Weights of a small transformer language model.
Training: 245M tokens, 3736 steps.
MLP neurons of a small language model. Each row is named by its layer, matrix (up: input weights; down: output weights) and neuron, and shows model dimensions 80-175. Each number is 128 + 32 x the weight over its row's rms, rounded and kept within 0 to 255.
After each neuron's rows, "fires on" lists the tokens most often at its 100 highest values on Wikipedia text that the model never trained on. A number after a token or word is its count.

L5.up145 [156 114 111 122 143 134 147 101 150 125 186 123 143 149 122 100 173 116 121 115 182  57 114 123 101 147 119  97 179 123 162 125 133  60 197  62 176 104 169  98 120 139 173  91 145 167  82 181 117 100 132 151 190 102 109  73 137  91 113 150 127 184 109 113 153 102  76 129 148 121  98 112 121 203 136 143 105 153 100 136 144 150 132 178 140 112 111 111 149 152 165 124  99 109 146  95]
L5.down145 [118 113 129 168 137 105  95 108  93 135 109 101 128 131 122 171 201  74 173 157 143  87 112 171 214 178 151  96 119  95 128 139 102  87 141 136 146 128 162 113 130  72 117 101 111 210  73 115 164 179 115  76 121 115  76 109 154 102 110 141 131 110 118 105 187  80 114 154 151  82 121 115 193 146 119 146 160 150 156  86 149 119 104 160 172  78 137 177 156 141  98 139 140 124 107 110]
fires on: ".\"" 13, "ate" 13, "uc" 11, "\"." 8, ")." 7, " at" 7

L2.up533 [162 121 107 172  99 112 162 155 194 111  90  75 196 150  94 147 128 104 128  63 136 145 126 141 187  84 103 176 180 155 145 108  85  97 142 131 190 115  99  95 109 102 181 128 109 141 160 159 112 121 182 191 160 180 113 159 134 122  94 119  84 120 130 120 141 135 119 120 123 125 141  50 105 198 136  76 117  80 192 118 185 107 143 141 115  87 118  89 170 179 163 158 173 128 119 121]
L2.down533 [107  77 150 110 122  93 120 113 121  94 100  92  78  97 156 117 143 144 132 145 171 112 120 132 171 179 138  86 130 136 133 137 143 149 134 165 132 185  81  79 146 113 162 142 106 145 163 164  92 104 120 123  71 103 122 125 145 145 122 211 133 188  89 199 149  84 138  48 129  67 148 138 149 157  72 147 100 135  77 104 125 185 149 136  87 146 140 125 129  96 127 108 135 153 106 138]
fires on: "ion" 61, "age" 15, "°" 4

L2.up178 [138 182 102  90  90 155 144 114  97 137 111 123 155 128 123 140 145 100 131 143 105 128 166 123  98 105 138 108  78 166  99 127  83  59 116 103 100 152 127 112 126 139 141  75 128 178 126 182 225 104  88 125 106 171 109 158 104 159  84 125  92 138 110  82 130 106 106 143  90 161  94 104  73 125 119 115 113  95 151 139 208 103  60 140 110 120 129 127 146 135  84 135 123 147 197 151]
L2.down178 [ 93 141 107 149 127 134 143 199 109  97  92 159 125  97 122 123 182 170 155 162  97 122 136  58 161 127  83 115 119 102 189 165 141 168 139 113 129 121 134 145 166  43 154  77 139 126 172 139 170 107 162  74 148  97 128 155 193 139 165  59  97 143 156  82 105  69 127 113 180  69 108 153 105 173 164 108 120 124 138 107 163 141 159 146 187 136  84 145 109 114 128 164 107 148  56 160]
fires on: "ra" 14, "8" 13, " Album" 12, "°" 10, "′" 8, "9" 8

L8.up235 [136 163 108 108 148  57  76 107 135 136 124 107 143 113 101 160 159 129 122 121 103  98 115 114 172  52  88 141 108 126 143 112  90  95  97 148 103 124  89 169  78 122 195 102  98 159 145 173 128 128  82 141 117 186 126 162 115 109 126 105  73 133 146  97 143 144 123 169 122 172 117 109 147 189 159 121 110 138 158 152 126 174 120  87 140 165 114 164 204 115 118 129 127 138 149  71]
L8.down235 [ 80  96 118 142 145 165 175 144 167  88  94  90 129 100 160 171 212 141 161 136 109  99 124  90 152 139 153 166 132 147 150 147 148 128 137 101  88 139  70 128 121 144 119 104 100 196 137 120 151  85  74 116  99  82 141 163 166  40 150 143 113 153 125 136 169 105 122 160 119 136 138 119 139 160 161  84  91 112 115  90 115 129 167  82 114 128 167  99 209 103 139 155 148 153  77  93]
fires on: "." 64, "°" 18, "′" 18

L2.up101 [124  94 134  89 194 133  79  91 192  90 153  72 121  98 185 118 174 103 133 107 111 153  82 117 121 150 147 177 130 113 129 149 138 186 123 185 130 106  91 138 121 103 200  91 135  97 168 124 157 200 139 127 137 125 152 131 127 137 146  77 129  97 112 127 129  87 126 147 167 145 109 136  78 108 107 135 155 135 192 179  87 142 108  89 129 151 185 194 178  87 153 110  91 135  92 144]
L2.down101 [154 162 118 133 141 150 161 100 115 115 154 156 121 130 116 110 157 207 112 145 155 105 115 153 111 112 146 120  66  59 142 170 138 132 106 178 160 210 170 180 132 114  97  52 174 125 124 132  88 117 110 148  97  94 119 137 195 173  89  73 157 111 103 165 171 143 143 130 177  91 115 184  81 134  75 107 129 148 130 124  89 155 135 197  84 137 141  96 127  92 150 138 146 134  78 123]
fires on: " Open" 20, " br" 16, " Br" 11, " won" 10, " =\n\n" 9, " Gl" 9

L8.up283 [145 124 123 156 148  70 137  91 141 114 205 114 161  82 158 166 115 116 162 135 149 162 147 144 189 117 177 114 117  95  80 161 127 148 100  83 182 150 116 130 122 103 136  92 171 158 102 198 119 114 162 137 182 191 137 135 142 131 148 158 160 142 200  91 120  84  77 130 175 115  98 101  82 180  93  82 151 137 147 134 156 137  99 168 135  85 157 101 142 154  94 100 128  48 112 141]
L8.down283 [182 139 169 134 145 107  96 169 110 144 110 130 140 142 119 120 178 125 103  78 109 137 114 190  85  95 137 136 121 117 112 121 128 118 142 132 115  66 128 103 125 193 100 158 153 153 122 118  69 133 136 185 161 152 153 146 148 106 134  94  55 153 148 149 159  96 147 101  81  62  85 143  87 128  94 150  66 167 100 173 139 143  97 150 191 167 153 150 116 164  97 134  94 119  74 103]
fires on: "\n" 30, ";" 20, ".\n" 10, "." 7, "—" 6

L2.up559 [134 149 195 162 115  74 126 180 123  98 107  86 157 143 147  95 115 143 138 114 101 109 130 106 188 123 166 117 123 101 144 141  88 138 140 138 201 102  66 154 159 123 131 145 158  96 153 135 123 168 112  94 141 159  95  69  62 120 148  24 115  92 154 107 187  67 130 161 108 182 167  73 100 143 111 130 128 132 115 178 127 116 115 141 117 192 145 162 138  87 153 143 160  94  86 170]
L2.down559 [168 130 150 133 159 146 113 140 111 115 109 108 114 120 141 101 175 141 107 174 103 129 106 107 115 145 172 143 154  88  96 111 118 166 155 159 158 124  79  99 153 123 129 162  98  91 145 103 125 148  77 132  95 155 159  96 117  48  80  85 135 130 134  92 125 135 136 142 104  76  91 167 111 146 170  68 106 209 145 141 171 116 117  79  91 153 107 105  89  93 138 116 119 125 139 149]
fires on: " Un" 17, " Al" 15, "197" 11, " leg" 10, " char" 7, " Mar" 7

L8.up295 [180  78 179 126 116  88 116 147 182  57 203 112 112 117 117 147 147 115  61  77 149 139 166 177  28 107 163 130 120  87 127 111 140  79 170  81  67 113 136 123 106 134  95 167 140 176 130 152  82 188 125 160 131 145  90 123  96 116 153 108 157 104 115 146 174  83  98 143 168 127 175  80 134 145 161  99 111  87  91 136  94 164 116 170 128 120 176  91 142 135 142 130 101 126 112 101]
L8.down295 [134 112  81 215 110 134 142 148 140 125 109 172 135 101 126 118  96 171 104 116 126 165 113 134 160 217 114 130 145 128  76 132 104 149 155 120 143 116 180 105 131 149  90  82 113 103 171 151  71 100 138  85 111 128 128 132 157 110  55 152 106 119  99 146 111  89 154  96  87 189 134  74 152 215 152 140 171 156 137 124  67 129 129 103  69 152 146 142 172 166 151 122 170  84 110  90]
fires on: "," 40, " and" 39, " &" 11, ";" 4

L6.up234 [155 152 193 181 173  90 123  99 138 141 140 114 119  66  86 152 154 120 122 160 132  97 119  94 132 116 145 105 108 177  85 130  96 102 100  91 187  95 117 102 214  96 123  36 193  98 138 159 132 116 172 164 199 162 114 161 123 118 148 132 132 174 122  92 124  68 128  93 125 131 125 161  90 143 115 175  86 160  93 128 114 133 157 149 138 134 154 147 137 191 108 117 102 103 165  74]
L6.down234 [159 125 179 171 138 138 133 170 123 105 134 127 140 111 124 101 124 104 116  85 100 105 149 152  99  95 149 122  75 143 136 223 139 161 121 128 156 144 141 138  96  94 177 112 132 178 110 137  91 150 120 161 151 154 163 188 121 188 105 124 135 194 138 108 174  85  80 134 166   0  89 132 171 150 117 101 152 184 134 171 149 114 114 130 191 139 140 151 179 130  53 103 125 131 137  85]
fires on: "." 47, ")." 16, ".\n\n" 8, ".\"" 6, "\"." 5

L8.up111 [162 162 160 145 198  58 174 159 166 121 158 159 162  76 103 193 128 115 193 126  99 139  92 164 189 126 149 136 129 106  94 159  99 147 124  60 173 140  98 160 102 112 150 111 163 148 113 160 189 112 137 178 179 177 118  85 143 103 176 107  99 145 168  87 111  83 135  69 134 124 116  65 103 150 132  84 148 129 160 120 136 151 135 101 139 100 116  92 155 169  89  90 148  75 168  80]
L8.down111 [103 114 134 129 140  83 134 145 147 124 185 109 125 178 182 131 145 125  65  96 109 105 127 171 122 171 160 120 151 134 139  74 107 111 127 131  58 119 100 162  85 119  96 109 153 141 134 185 128 148 137 132 151 152 129 119 105 100  90 121  69 168 147 136 111  56 224  78 150 143 140  80 146 179 128 121 103 219 130 214 142  81 163 149 189 162 144 127 141 169 113 148 114 115  84 109]
fires on: "," 49, ".\n" 18, "\n" 13, " on" 7

L8.up63 [127 159 158  99 170 135  59  74 157 141  86 148 118 110 164  72 128 108 115 145 105 105 138 161  98 119 158 121 101 130 102 100 120  92 186  85 158  61 153 135 181 165  81  90 129 188 109 158 157 112 113 168 138 139 122 105 143 163 120 152 155 137 125 117 132 144 123 124 115 104 103 146 131 121 125  95 176 165 110 168 160  89 138 117  77 156 113 124 122 151 123 148  89  76 134 160]
L8.down63 [205 150  82 162 122 114 128 161 141 125 140  93  94 105  93 125 102 151 108  74  77 123 149 162 141 147  68 119 171 157  76 130 160 179  80  84 117 143 131  99 105  94 107 145  98  96 185 115  76 118 121 195 101 141  48 136  92  87 144 192 160 143 127 140  97 153 145 147  83 104  48 130 198 151 133 160 122 137  98 144 103 161 157 117 132  59 104 195 168 115 171 147 165 115 107 115]
fires on: " B" 46, " p" 12, " b" 10, "p" 8

L2.up269 [136 128 181 144 187 100 126 125 192 121 136 125 123 160 173 132 148 170 149 116 155  89 106  96 104 141 150 119 126  60 190 125  81 203 158 155 161 126 101  99 179 135 180  96 157 150 115 160 159 149 151 118 101  94  78 121 163 147  93  87 120 138 136 137  91 130 144 154 129 182 111 150 121 132  86 162 139 152 166 134 134 138  44 156  85 181  97 138 135 131 158  55  99 147  95 148]
L2.down269 [119 206 113 136  88 178 117  99 118 171 141 158 113 137 128  79 151 185 103 151 115 105 115  95 112 124 114 143  96 118 109 139  98 171  76 135 103 161 172 222 122 125 101  99 147 134 106  78  76 196 117 113 104  77 121 111 172 161 132  55 157 109 143 114 130 125 134 168 119 119 108 155 124 148 116 121  87 150 119 121 110 126 123 198  99 116 130 130 151 103 190  98 174 136  89 113]
fires on: " Br" 22, " Gr" 13, " G" 13, " br" 12, " Hol" 7, " O" 4

L2.up78 [132 132 156 135 122  88 129 172 134 123 105  93 168 146 166 161 159 151  67  88  92 127  87 104 166  84  98 111 145 152  94 115  73 160 136 139 118  33  89  96 142  82 149  88 101 120 151  86 130 154 133  55 136 118 123  82  87  99 103  94 106 156 172 101 163 141 118 146 127 167 163 126 151 198 150 132 170 160 120 182 148 176  57 160 104 139 165 130 191 150 124  89 112  96  80  92]
L2.down78 [118 135 130 132  80 103  75 144 107 170 131 153 164 100 168 126 122  95 116 104 159 112 144 124 171 134 128 115 136 224 122 149 143 159 105 132  84  75 112 143  77 183 111 111  49 182 130  94 122 194 156 109 139 122 116 169 123 130 149 114 125 154 144 123 171 167 153 146 137 120 131 127  97 147 152 157 142 150 126 155  98 169 109 108  71 102 129  95 190 115 150  97 105 195 122  90]
fires on: "==" 19, "′" 18, "ok" 10, "===" 10, "ik" 7, " caus" 7

L6.up261 [132 119 137 123 159 139 134  68 168 124 109 178 117 179 134 149 150 136 145 139 122 131 148 139 157 118 172 150 125 125 105  74  84  80 161 124 174 115 178 157  99 136 123 118 177 109 124  74 177 144 141 143 212 120 110 149 151 108 127 135 152 127 175 169 170 126 141 116 149 115 170 145 147 156 193 102 136  71 161 131 114 158  74  82 157 139 109 135 175 121 135 110 119  82 136  79]
L6.down261 [153  81 142 127 156 122  72 114 147 158 176 159  49 156 107 137 171 119 154 121 114 151 141 142 104 143 168 172 102 118 147 162  84 138 123 112 179  46 105 122 153  95 110  80 107 127 127 166 148 146 112 143 101 156 133 103  97 121 106 101  92 175 121 138 148 190 145  82 134 132 129  83 128 117 170 153 140 153 154  80 171 142 111 138  30 128  76 116 109 183 167 141 109 109 116 157]
fires on: "," 100

L6.up224 [195 116 187  75 167  57 118  99 140  56 152 151 166 141 169 120 120  94 102 123 149 127 151 117  54  81 134 120  71  82  97 150 147 144 145  95 138  75 165 165 136 129 133 104 182 106 107 106  55 177 159  74 115 126  96 138 145 102 143 176 144 119  98 102 152 144  73 132 176 132  55 109 178 148 150 121 150 101  98 148 125 170 153 116 119 112 162  85 117 110 127 125 133 130 157  79]
L6.down224 [116 179 158 129 111 149 121 122 158 153 136 153 167 110  70 120  81  92 147  87 152 139  96 187 133  91 111 127 118  91 136 145 146 140 107  67 152 141 139  71 204 178  64 152 103 137 138 105 102  71 126 128 125 136 131 120 147  74 162 111 103  89 154 151  64  89 178 111 100 114 124 119 137  66  96  70 129  89 198  95 143 107 110 176 112 116 125 122  96 123 178 137 175  63 143 146]
fires on: "," 54, "\n" 13, " et" 12, " and" 6

L8.up616 [125  82 157 119 110 120 128 136 111  55 107 111 123 126  98 100 127 124 126 114 114  69 152  90 117  67 102 158 180 161 159 116 109 155 151  87 188 151 183 135  94 120 158  78 175 113 186 170 154 118 171 109 142 115 113 181 105 138 164  83  72 142 108 118 106  90 138  88 120 141 103 121 155 214 141 116 145 155 148 185 137 150 143  66 166 122 120 136 161 121 141 170 120  91 147 131]
L8.down616 [147 121 133 116  91  91  45 172  75  71 142 164  40 117 138  96 104 164 204  98  94 167 113 130 172 122  90 123 106  83 124 168 116 136 141 138 103 134  96  70 135 165 125 122 169 112  97 113 134 107 124 129 154  87 147 152 139 164 145 160 115 196 118  61 127 186 114 162 162 116  96 103 109 144 115 121  95 137 193 116 104 120 152 188  86 126 138 136 149 156 146  84 136 158 121 119]
fires on: ":" 35, "." 16, "cient" 5, "us" 4, " family" 4, "ia" 4

L6.up411 [197 122  73 163 131 158 142 140 152 135 146 155  78 161 121 139 119  57 115 147 158 112 137 159  68 122 129 142 118 155 104  66 138 110 147 172 163 114 182 163 109  95 143 108 138 188 104 117 107 196 134 166 126  86 138 160 125 145 135 139 133 169 197 117 142 104 140 169 137 126 146 120 143 137  67 128 136 114 171 125 129 173 116 111  95 143  86 114 100 163 217 128  47 136 161 185]
L6.down411 [ 97 122 165  65 143 137 119 146  88 116 124 134 150 102 171 157 144 114 131 149 181 131 120 174  78 123 125  94  32 170 145 141  87 103 185  91 162 134 170 137 101 184 120 155  79 151  89 114 105 139 155 114 108 152  59 183 128 178 117 118 139  54  87 136 163 135 164 110 143 118 166 162  71 116 110 130 125 125 108 152  82 103 155 198 136 151  94 131 100 119 143 126 149 132 136 155]
fires on: "m" 19, " fl" 10, "iy" 8, " W" 8, "y" 7

L6.up716 [112  80 161  80 112 106 132  89 146 114 153 110 113 123 113  88 180  86 153 119 151 129 145 102 131 129 167 126 128 106 162 173 117 132 171 111 155  88 155 119 139 153 165 144 213 149  85 155 187 160 185 222 116 166  63 142 141 153  68  98  46  62 144 160 116 130 117 108 141 162 112 146 103 151 169  97 179 117 161 175 128 149  96 166 153 109 162 167 170 134 129 162 136 149  99 120]
L6.down716 [126 177 119 141 160 189 155 107 121 151 112 149  80 126 105 122 183 120 115 157 160 126 141 135 110 143 130  95  86  89 119 151 123 188 120 132 108 165 119 127 129 142 173 153 207  96 136  84 103 153 135 159 119 138 148 164 192 146 120  80 157 101 114 145 120 162 126  96 146  79 131 167 100 155 132  86  89 112 114 120  29 107 182 192  64  91 136  72 149 110 173 119 111 131  91 153]
fires on: " after" 37, " Br" 30, " br" 14, "in" 9

L6.up37 [187 157 167 148 210  75 161 124 129 120 167 114 120  99 104 136 131  83 111 124  95  87  81 117 162  85 132 126 144 156 131 127 105  76 139  60 161 129 132 115 190 109 126  92 147  95  94 117 137 138 146 190 186 105  86 153  96 123 149 117 113 136  90 169 119  61 127 119 155 134 150 132 151 144 122  82 144 104 142 133 121 163 137 102 160 168 137 149 181 180 127  73 132  97 197 120]
L6.down37 [129 139 193 157 179 148 107 134  87 131 148 109 140 135 139 101 116 123 117 133 136 124 129 144 154 115 157  97  74  73 118 176 140 116 138 168 154 143  93  71 129  80 187 132 142 163  93 142 129 109 162 121 106 140 152 154 132 186 104 152 160 175 137 124 191 119 116  82 153   0  92 124 181 148 116 141 186 202 146 107 164 126 159 159 142 159 170 139 158 127  78 157 137 121  98  75]
fires on: "." 52, ";" 34, ")." 6, "\"." 6

L2.up567 [212  84 119 131 162  66 149 123 126 127 192  43 179 108 166 120 130 104  93  92  97 149 150 123 147  28 167 136 173 150 177 128 121 121  75 104  94  79 131 131 146 168 150 135 157 130 147 163 115 136 156 114 124 149  99 112 131 147  73 124 178 131 151  68 125  84 131  85 155 135 124 108 201 134 193 134 140 153 127 165  81 114 144 141  88 186 100 102 121 136 175  79 112 166 150 121]
L2.down567 [ 89 176 163 130 106 145 142 150  91  68 106 161 139  89 126 173  94 150 109 159 159 119 153 147 154 159 114 178 107 107 119 105 179 113 154 146 142 182 160  92 134 154 136 137 129 118 103  92 159 112 159 151 134  77 133 153 115 130 158 138  91 167 121 156 110 200 106 189 139  61 144 118 127 129  66 150  73 104 154  87 140 152 141 134 102  78  95 126  99  91  68 135 119 114  72 153]
fires on: "ides" 14, "ome" 11, "ume" 10, "led" 10, "aled" 8, "aged" 7

L8.up583 [131 103 187  84  94  23 138 154 114  56 174 109 185 112 155  59 158 110  92  87 136  78 197 148 153 108 128  92 131 121  88 112  93 160 131  87 172 118 155 137 131 166 153 121 190 144 124 110 116 135 178  96  87 114  86 124 130 162 104  97 133 166 115 107 116 156 160 111 194 135 130 100 111 150 137 174 190 157  86 146 122 160 118 212  65 105  99 142 121 145  95 128 133  95 121 137]
L8.down583 [151 158 135 152 120 127 126 122 163 111 165  74 131 162 129 110 111  78 151 108 115 115 157 191 143  82 122 102  89 114 110 124 118 105 137 142 156  91 166 179 166 139 125 151 124 114 164 104  99  87 151 161 132 140 197 158 117  51 123 156  83  51 147 131 166  90  53 145 125 190 165 148  83 144 130  80 130 110 149 166 153 140 103 117 108 205 140 148 122 106 155 126 166 138 183  89]
fires on: ")" 25, " and" 13, " also" 9, "," 8, " which" 7, "born" 5

L9.up573 [144 161 178 122 139  74 118 134 198  86 120 162 103  93 183 152 144 102  83 135 141 158 121 148 158  88 148 163 133  73 120 127 140  77 155 109 145 163 151 140 101  81 105 151 192 120 176 150 173 161 129 162 156 133  70 131 107  86 125  95 141 126 187  76 122  96 126 101 141 115 132 164 150 137 160 136 146  94  98  99  68 129  72  79 122 127 159 140 181 157 111 150 111 104  92  95]
L9.down573 [ 96 136 109 182 143 133 129 124 121 128 121 148 139 138 124 162 156 106 125 149 159 156 110 129 131 129 133  68 193  89 154 163 117  91 149  97 160 158 146 107 115 157 130 151 204 133 111 139 111 108 108  77  70 115  74 107 112 175 100 121 163 166 107 147  85 115 117  91 102  66 153 144 163 103  79 105 147 124 162  84  94 181 146 105 103 141 112 146  82 173 151 112 186  83 129  91]
fires on: "," 51, ")," 29, "'," 14

L6.up474 [151  94 111 169 139 122 163  88 130  81 117 154 112 116 132 160 139 117  83 118 103 111 132 147  80 124 170 160 111 126  76  76 191 104 140 176 156 107  99 127  57 101 119 101 142 186 202 150  97 165 138 102 144  99 155 147 118 175 101 151 136  69 125 142 111 101 138 136 194  84 118 155  86 148  55 148 160  68 149  95 144 124 119 111 149 121  84 119  88 158 137 143 118 172 107 148]
L6.down474 [105 122 105 131 158  61  97 128 122  93 115 113 103 126 153 206 152 142 140 156 100 133  73  92 111  97  74 167 117 141 151  91 105 138 141  97 149 128  98 100 133 174 107 127 122 131 172  88 110 143 146 150  37  98 137 149 123 152  89 145 106 128  86 136 140 163 147 114 185 216 114 109 131 104  97 163  99 134  61  79 172 170 170 195 105 116 121 115 154  96 177 107 175 143 158  96]
fires on: " He" 16, " the" 15, " fl" 11, " Fl" 9, "iy" 6

L8.up747 [119 172 130  80  99 139  78  99 103  96 144  29 146 147 132 144 167  94  98 113  84 141 122 101 140  87 178  89  95  97 138 133  75 141 134 125 122 128 180 157 153 168 208 131 129 101  91 141  95 102 162  86  90 153 107  84 102 131 119 119 101 181 179  94 157 105 128 126 125 132 127 143 118 191 131  78  96 117 144 178 154 100 103 145 108 120  94 142 169 115 141 119  93 127  84  92]
L8.down747 [135 168 112 155 116  93 218 144  32 130 129 226  85 147 143 117 118 141 134 101 181 110 154  78 132 156 123 112 155 129 110 140 135 122  81 152 145 135  90 132 110  95 118 105 132 130 102 124 107 120 101 119  73 125 145 104 122  90 133 100  98  96  61 126 170 184 101 134 131  79 127 163  76  98 123 182 177  41 114  84  79 175 225 143 167 130 142 127 113 163 113  98 150 111  75 170]
fires on: "r" 20, "ing" 15, " In" 12, " for" 9, " to" 7

L9.up378 [121 131  97 107 149  90 114  98 137 111 120 163 128 138 131 131 111 121 109 114  66 129 153 122 142  77 156 115  95 123 176  86 117 161 144 142 134 136 115 132 151 148 150 110 109 105 158 139  80 101 183 227  87 117 125  95 136 147 135 113  73 179 169 141 142 150 138 142 179 117 116 106  80 105 106 129 123 157  90 137  90 128 141 151 112 209 116 106 234 211  71 144 117 107 127 137]
L9.down378 [186 117 172 130  69 146 145 115  58 117 108 181 180 140  97 105 191 150 147 154 141 110 146 128 138 144 123 128 161  56  50 155 124 156 153 128 131 143 148 141 145 167  95 137 131  74 152 147 118 152  90 124 100 132  82 139 161 164 152 166 138 148  91 157  67 200 107 155 162 116 145 182 122 194 128 199 131  64 171 125 145 105 113 106 114  98 129 176  75 117 117  61 147 108 144 123]
fires on: "em" 12, " of" 11, "est" 10, "st" 9, " co" 8, " imm" 8

L6.up99 [115 136 157  80 170 112 129  85 106 133  95 110 119 124 140  99 129  90 143  78 115 112 111 101 126 113 117 152 108 138 147 124 136  97  86  63 191  96 204 144 137 201 187 148 121 141 137 170 117 104 136 148 187 113 145 148 110 103 111 132  57 203 206  97 188 107 121 114 119 141 111 161 109 148 105 144  98 116 113 199 128  98  93 127 104  95 122 156 169 101 113 133 134 183 129 123]
L6.down99 [110 167 128 114 173 114 143 171 109  88 172 124 114  97 131 124 120 164  45 125 125 170 180 116 169 124 126 143 116 116 121 125 129 127 136 163  68 106 142 140  79 135 106 137  57 116  99 104 107 120  50 158 149 137 134  55 150 125 125 107 155 118  99 121 102 154 121 160 138  95  84 150  62 197 123 102 133  94 162  77 110 130 188 126 159 124 132 151 128 151  70 132 148 115  81 121]
fires on: "s" 45, "ing" 19, "ric" 4

L5.up293 [165 142 105 138 140 131 126 135 147  70 115  96 184  94 140 160 161  83 146 159 131 113 165  86  82 107 130 135 125  91  91 108 114 126 157 152 137 104 144 121 108 193  69 151 174 179  99 166  91 168 107 138 198 143 126 140 103 144 141 214 111 131 140 133 138  68  30 168 113 154 119  70  97 155 136 155 130 112 145 119 175 172  99  75 116  91 111 122 103  81 151  72  85 207 138 151]
L5.down293 [ 89 154  95 110 130 119 162 156 131 172 138 127 131 131 163 145 100 104 136  82  75  59 137 140 137 138 109 103 129 121 117 119 136 110 165  75 157 104 142 126 158 166 157 124 143 100 134  95 154  75 121 132 146 153 103 121 152 126 103 144 163 154  88 132 144 127 203 132  86 137 201 150 135 124 154 107 140 209 106  65 100 156 133 139  59 167 160 157 120 163 108 126  86 115 168 103]
fires on: "%" 21, "\"" 17, "y" 10, "." 7, "]" 6

L8.up464 [128 161 123 186 170 117 150 126 135 107 153 158 124 128  80 184 117 137 106 142  56 121  83 138 153 122 191 142 110 122 114  97 109 167  86 182 124 121 158 170 115 143 126 159 130 123 104 115 155 127 101 132 110  93 120 145 143 157 127  74 115  72 113 140 168 116 163 135 123 156  28 116  90 156 158 123  96 111 205 146 135 137 121 108 142 156 101  95 139 158 119 101 125 141 131  60]
L8.down464 [191 117 144 129 153 124 161 110 122 136  75 145 153  86 104 177  82 183 191 139 127 122 124 201 180  88 128 112 136 163 154 125 120 131 158 139 188 155 134 143  84  96 121  76 140 145 158 127  89  87 139 146  66   9 121 120 144 149 131 152 112 174 133 147 163  68 104 116  91 160 131 120 163 140 146  86 166 131 154 151 124 126 142 195 164 180  97 119  95  93 164 125 135 147 126  77]
fires on: "ad" 15, "k" 12, "ol" 11, "el" 10, "iqu" 7

L2.up9 [142 123 100 162 158 141 145 172 197  86 118 116  49 133  82 143 140 106 140  99  92 138 123 107 111 132 167 171  78 184 112 123 189 118 122  95 131 132 178 118 112 110 174 119  84 127 144 136 141 137 107 182 173 145 135  95  93 128 159 148  49 153 170 184 183 150 173 104  96 161 110 102 116 137  72 129  87  77 151 132 166 148 173 109 125 144 130  71  63  60 160 152 138 113 131 170]
L2.down9 [ 66  94 121  89 149 105 130 105  91 135 144  95 106 131  98 115 153 180  93 151 109 182 110  79 146 135  98  89 119 174 140 100 119 135 125 172 162 101 145  92 117 104 118 144  94 133 134 166  62 105  90 136  97 119 104 202 164 133 102 149 185 152 195 152 166 149 179 149 117  53  89 133 116 120 144 163 136 130  88 138  46  82 110 112  78 131 114  82 106  66 130 151 187 133  92  92]
fires on: " us" 30, " pass" 7, " be" 7, " is" 7, " business" 6

L5.up617 [173 110 139 168 156 151 112 125 151  90 121 171 131 173 131 117 151 118  77  71 124 110  94  86 112 139 126 134 138 144 152 105 106 164 118  60 101 151  96 145 105 112 133 162 123 169 147 167 204 185  95 143 148 129 173 128 103 112 145  65 104  80 105 116 116 108 116 170 168 195  85  98  87 132 156 157 170 141 210 178 144 139 118 127 150 209 167 112 118 117 146 118 120 132 165  90]
L5.down617 [110 128 111 162 177  88 121 123 149 169 106 111 153 137 170 120 114 223 136 152 157 129 123 133 150 130 145 123 161 122  93 155 107 140 140 117  74 104 134 143 123 102 130 119 149 175  48  98  84  79 180 137 130  93 110 118 163 132 120 214 130 208 123  99 148 182 141 105 102 130 114 172 128 140  73  64 115 126 145  85 154 163 175 162 167 124 114 146  87  99 141 126 102 134 118  95]
fires on: "ol" 19, "ro" 14, "or" 13, "av" 8, "ev" 7, "el" 6

L6.up101 [120 195 139 102 119 124 113 138 129  43 107 117 103 110 149 127 141 107  77  65 107  98 139  89 151 129 158 115 134 147 173 137 124 157 119 148 188 155 176 139 176 151 131 113 193 121  93 166 171 169 156  73 189  85 126 147 145  31  68 160  86 105 159 112  87 106 118  89 101 140  60  99  94 144 100 126 184 109 174 188  94 162  82 123 143 144 152  98 144 202 166 134 142 142 157 164]
L6.down101 [140 149 125 137 124 117  75 121  96 101 129 178 147 202 133 150 105 135 102 113 135 177 127 150  97 132 127 147 132 121  78 115  88 123 125 128 174 124 129 102 159 175 137 140 156 145 134 105  74  63  75  98 101  93 112  73 105 121 142 133 138  77 146 188 140 172 180 155 151  47  68 163 152 128 110 130  97 106 187 111 107 152 144 183 132 102 162 101 120 162 136  73 133 115 152 155]
fires on: "." 56, ":" 27, "al" 4

L9.up50 [156 150 151 119 164 127 146 116 143 137 107  85 133 168 128 145 121 106 109 106 108 135 140 182 177 105 177 133  67 123 100 118 112  94  88 110 163 132 123 106 153 152 140  56 169 128 163 154 166 176 175 158 204 128 110 132 184 131 143 120 124 116 149  92 195  81 149  99 113 112 146 142 136 150 165  96  69 151  86 127 214 122  69 116 154 112 163  47 158 109 106 149  82  85 126 149]
L9.down50 [ 86 164 165 120 105 106 115  57 120 151 125 135 138 123 157 119 126 117 107 119 115  93 137 119 144  78 153 173 108 199 113 139 142 120 119 125 125 137 178 140  86 191  55  90 143 159 154 196 168 151  84 179  78 149  94 131 126 122 124 151 198 122 127 119 192 121 107 103  64 104 161 125 135 132 120 108 135  85 155 160 144 145 137  52 115  84 104 108 124 142 115 150 151 113 109 157]
fires on: "," 92, "\"," 8